Weights of a small transformer language model: 17 layers, 166M tokens.
MLP neurons of a small language model. Each row is named by its layer, matrix (gate and up: input weights) and neuron, and shows model dimensions 32-159. Each number is 500 + 25 x the weight over its row's rms, rounded and kept within 0 to 999. Numbers have three digits each. A neuron's up and down rows have the sign that makes its largest values positive.
A block is one neuron, or neurons of one layer that tend to fire together. After each block is what it responds to, as a language model described it from the Wikipedia text at the highest values.

L5.gate67:481495505473484498506495524528514548466508537551534526487471474432503479519518523501462493495512451517472502496522546472516528524484506463503506503501450523494498484513520454540526522506476506515503496458501479499512446469489524470515491472458501547493503513470529495521508519545532482507490473480501463497453524501472476473479516477464490497503534492510495505533514518533486515477509
L5.up67:518483544501471471537503463471498533505526525510563503481556552516498488515495516485492511495485503491415471507517479489501533485486490518483501491497488484456516498486495508508513513520481511497523515431457506455484511469485491532509444473547519455502470497512513490509490496505492493480506535512543531492478539478543482519525478484479525530505461495523469540491493480480524547521510
L5.gate394:516511518534505450498467451501495542498542487486466496474468490460478510463528489547501475479514456527520506496506518475492479545526500493499500495490505554569469545476480526544515512505484481529533503529468527480500491476509477443503490511491483496482509510507489459490511458483457530503511495500494514499499453530515506526539524497531516538504496470485521510473507446419526530489510
L5.up394:496488494472521493469519538492472511479505451497489509455507458463489517489485530447504484531491523486474505497493483488503450515561531511514481480471546504505464427447537533521533474492528502530522519505475513494498505488487500493535500449494483447497516496485512493494499505462487516521463478504506519503493440523499497527540519486522453473510500512492507502502532529465542486513541
L5.gate448:511506489509490509532517483498520527532529487471515495496500517502501521526489536490505496474569454441473471543521532489504530463526525483488528523506544507552515537492515487551509442498520498487486532504511468491512492482502480466503453506473483491488502493516511496519476474426446504515502467491537507493500481526509458500488516501499486488481444465490494479479514470509527520503497
L5.up448:556493537512534458515561540528477547526553484485539515461507475487532523512504503495500501491541505468497481507459502526501477523481495489461452518538526456507510511545496486488524493510509501491500537518497546491519506500445520508508477499461516527503517520477490513473509544428456480484518494499505459520475484541496506490487498479529445508461485493503509522491482489537484488466513
L5.gate481:538526506486472528488512487537531544483502464545512554476508522514513492508475475454456541507474507508437502489493504435452550516497515504490538486514500503477458513495463536480441497474524469498508526511489470501510551490533509474545453501482440502501507506476492514534488509517494523508498496483514482494502486488480532478474484503504489524490457514546443498523527504509521542501560
L5.up481:502526506500517460506554531459500511490513540458537473499473462488484516509495533501502493554486467468463488510481487533497504487493545502511460528465519440486551502520539476512548473486526478499516496502529528503505525506474512501524453493516535505494507539496497487458482504504492493486504482492533483502465501484483497496529503479473517500500479548501478447490516448492518570455489
Description: Year as modifier

L9.gate66:520479504459511516478541500509503519485496521516496510508523490460528528498473492529539511496543489494523476477508486486527520468474470518540486512506522478544484473512500488502492493487517521446497489469475507477522498515460490508527467510506512515519515501491470524500419506508493524510555512480510505490499485559454472487494517533505536518557524539481484472533540485476526540500514
L9.up66:496511534438456503505507463511517492514468482492513508504495480495525490515478449487492489517508508476431482511495499527521500461520476498522491510492481467513474497481470509484455480489537511506493521461521504495474462544494485484482492471514479539520534516489481501505468460528484485550536488490491478482508497535513478459514496489559484492490542532487439487507468509446483502538536
Description: Approximators and temporal prepositions

L9.gate370:501514465542512466505497498551483520489474523536499545478494507487510507495496518505486518514513501498453515497468468473498499504437520519490504509500512527502452521464524492513463497544460537475526502499525467547483480543530488507504481466498534487465506519487520467517496457551502516505474495514484565490510476488496482488529540511485543534515529470522490516470538499519480509461501
L9.up370:478499537479544494455497500458522495478504475501478505496516516533514527507482493501464485453457550456481508478552536521476530534519518475492501505523505542504492485508498502487477516499472464477498545491491470520521518506504492504485497524508511482505544484545488456503518492505467494506493520513451479449512442500446514527527524502455480520473482459517509481507499516491504512553522
Description: Start of table data

L2.gate203:474515488480513495491525493513470465476489537516519515477533518458465488469549495460465526505524507536485480486490499491449481483491516525485506509492505506507484477499481551498447505516526487484491511455461477509484529505527466521488464473449525511454460475488520516473454559515515465444486464501473495490481532484454494503501482490533486471484529483468502519509503500509475455499505
L2.up203:477515506535516519468509502498527472463522520552483524440507449497493505464500517471489555498553527511502506486465487499474514493508461455519537495487534475501458507481484542504458510477511496502503473507492502525478493510517489523513436431498527511494482465476501475501440521463488483469522437518485509455489517483507514525509503516487459505520505515508499532488490490522492489486503
L2.gate215:509518478535483530547536534538494495496528501522524512478499476466462515518497535493484474486508474521518494472484527491462513508529495523498509491519492512524513495474510464518521528522476475552500569494484500519504489525542452518527455500504496458466483469544509492492479484536457513504491460502542513521514475530470484496527524510447472497489495466486516508506508498499450478482511
L2.up215:509501434510459506534510513515513502489477455541520489457508516495475516493537520469538479491496468493514512476519540501460555489556463518490501507480534522517465494468512497526478515497452462498490547499511490543458495539542485515510485493508476457499478494502493494495483496551483480492515473508541513527515482519495495478519492509471509529533490510515500507440520479514439480480482
L2.gate216:514501525502474535502509483513483485457531471487490542487569470493488538525518504561521517476537469505502521515466532546522502523480524518511480493487515466459515496518500495532507557510517488491527539506517526516460484487494443530508451482499486500536505474520493514546439519506509478513482513532538494516541514496479534499494516468499516487484533522483447456507513522515504489440526
L2.up216:483465486509490485527526550503490510514504482516522468470499484466506516482529515574448522495493460494481494494498499516518506534503499478526502528452530472504463502484491504528468483523503466486534484513473474511529505516470482501486496476539503527485499474534466504491489541491484534472473492511510459491505537462467500496498479467493484495543469491492496486506479515492489481492513
L2.gate393:502467480501477457510558510461476494500512480504540510542518503481513520518525468493496521473499459461522488457458509472508515492504492516460483551500536472489519491480464504491534470526523521535516523486520478499473488493525492504554448505486523489476451491506516518484459479501491484477431478493512527497512500492476462492478502532520551480504497481488533485522453559515484486464531
L2.up393:539510472526542487485508478457461475526509517548536500522528493529534473470455479491486548440485438492487506492517486506505498494520484505506465477489488482531493470494470469488530552496528500544512495493530478533478508511535520481513509520476517476481450497493488551502491464516524513498470452523490488477525489518484505511473481491479513491518539496525458518454509500512507514494502
Description: Year numbers

L2.gate129:513538467465455482525534522525488503490501484518527495465475466471513507522506452454492517481488493492471475469490476491503503504527482493519533504519499493512527489474583489442456498498523477546509508527509475495505500470471528552471474486479507499513492497513468501499480478526515531500526469484459489481519499458481492503523478491512542497479548494493512461484480504513490480501463
L2.up129:498527489508499485533517473500526475490478507483486527530495482473470483462516528537501541511482560504465485532462442497529465494549510486483510497559512482532503502500484511446478505498489495554499554474520549520484465520507485524550504498485508533495485485514545550498452501488514537492534475521499503524505496474502477485514506489526487497507530496494532456503451485491494486492498
L2.gate168:472498517531489514506492501493494478457501528495485493523531517510497498512529531491490453497484494467506459531530508492509482523494507523483502510530506520490506511480530478484468510450524497513515512454557561477472504496471466514479499531487554489474460490518459485456455473503522461515557482502531513526507466481504497517467496440519486497459524488507517465476532499489459537515502
L2.up168:498491466524462516491537540466474465498505491517533465496429461514493523509482498476474499479549539511534492487510492540492486467526490539511485536537519508465529493522522500491534494465492523503508477441481544507526496507476488510556505517473533514535511520462517470505483531514523477542486530541491530496477503489528490498479554464504477498486535523504494529500512497524497541538520
L2.gate325:529490510531489552515492481516513441500504516459551519513465534512433496552512510462518482499511502465510519521493513492526490510531487536516438496532524501515510460556469491507503474496457487493513509522513517538464491481487500493512488500509494503474484546529486489527510521539450477509453471514503458514525471477505519522512481464532536480500524511481481531488476410495505540499510
L2.up325:503536513528471539490499513558499524507535538507506551538494462522486485529459544506518470475498477509461482506489483509510548509501484549497495451505513514528515508499514511517516511471491482478530508525490486535499500564449508509500492517462518518494453541497513530493479478511445544490491493509493537482456545520528501522503489461508505473498510461462519493497494484536533482520535
L2.gate338:497512479473510520480532500519487521521507497490477494528528484508499509501509514474501441472469493545506486511516507480490472482522491517520499517531478532522540533497486505498507520500509490535529482501492512484491469533531488488507494482495511494492542505502495511544515544529569546565456462481508476523501464477539454463488520464496457469452518533507477558544529494448495515506459
L2.up338:516527497491520487493524546506461542504540486510475463560529466531514519507490499485479497503504477508497507481494522470517488507510472516508448522506478496511541463466510484532488493509521494490506470540461508531538478505518500492470486510473480540477531503522502493540502533521539484514493464498511486512490526463538492440537524479526472499450486503441479487557537504478504531484464
Description: Relational prepositions of/by

L5.gate85:511497459517478477515522508541521533480509557479531514496455495540552549532481465464522545526497486512478490510487498499518476466505482503502481504505502509479492518534464514518439473502498488503462540489486558544504499493536500549504502472446512485471509486518498498476523526490494506520468509498512511503487476460505529511487511448538447473465558504498506526486495472520521496531490
L5.up85:456492485501529475484478488489475525485497492528496471500481527504518519562477509526509505461475459542501475513522550474525485478525497478467523491459474503564514486497502510447480487506563482502487433501464492523506487468537471486462545485489496480500513451497500466492506506500499487516501527511483486494521499490459480502470522493516497492493527497480456522462505472492494466531475
L5.gate181:478515520487525511526494491457487464472485496502502479534453476526506531479501483498493487520501480496473494490528537501537507490502523516514475493501526538500538497528547497513497506501534503481527472505478484486490480506466427480465473486490508473507513468499527482494516533506541514519468495499479500485514469542534455482457500517492571502450535487480523497501501474459458550522499
L5.up181:495517530497503514493502473480508475543545530465474495518486499524480518538500487501551465527525514527458521475503496470541490493469513470488520490494481523487521483541534502472506491515510501464525462521519497476447485473488490478475483488518492484490513487477503455522480538499522500473495495524472509536494476499540483475490541523492540480496515466470518529507486486478521545505509
L5.gate254:512513494493478550512520517540543479506497453478487537469445468509492523478493483513497550466508535510497458502495537503564478519472561489515478490495480502524507520519458519509506506539522497499532495502536508500514511500530536466482488505537515523480493500524481518495502512524474494541505551468413522505521496484486496523498532517510482484459520513472544463475518496481496499507511
L5.up254:499467472497525499510508557508533463455514479515466535486453460559452514443474548513500499501503485489519506456509481464534516522496514452469489480515459538469484499544459534478501528501515495489457475510465492519471521517483499493467476473481501491469506514528485496466469529494500484543490538513514488489482457507513497463532483525476494512528494530508533479478462452490425477489492
L5.gate507:540489463514504482529528463462449478481548525517493498487507521534454525455476496497481484493505492467536501478522509516519496506502512509505489473521489530548502492491432501518509522516507475539525476506498512512510492504526536507492519497511493541481468500503522521481497486472501543479500498516489485470502508499518516510497462496492515481479472523521520505498559466469498530446503
L5.up507:472524538477499536458493521495489499533497487524519499543491489512536508512500527486503551480478503482495472504484523502499501537464518505505474560464507517506482507566485427502446518523508492452479558515457491480504510515522512474477523485498553482503525508518502475481491514460500481510495523490481544484474498464476529508466495506536472522532487489493469516471510504491460508506510
Description: Agent and partner prepositions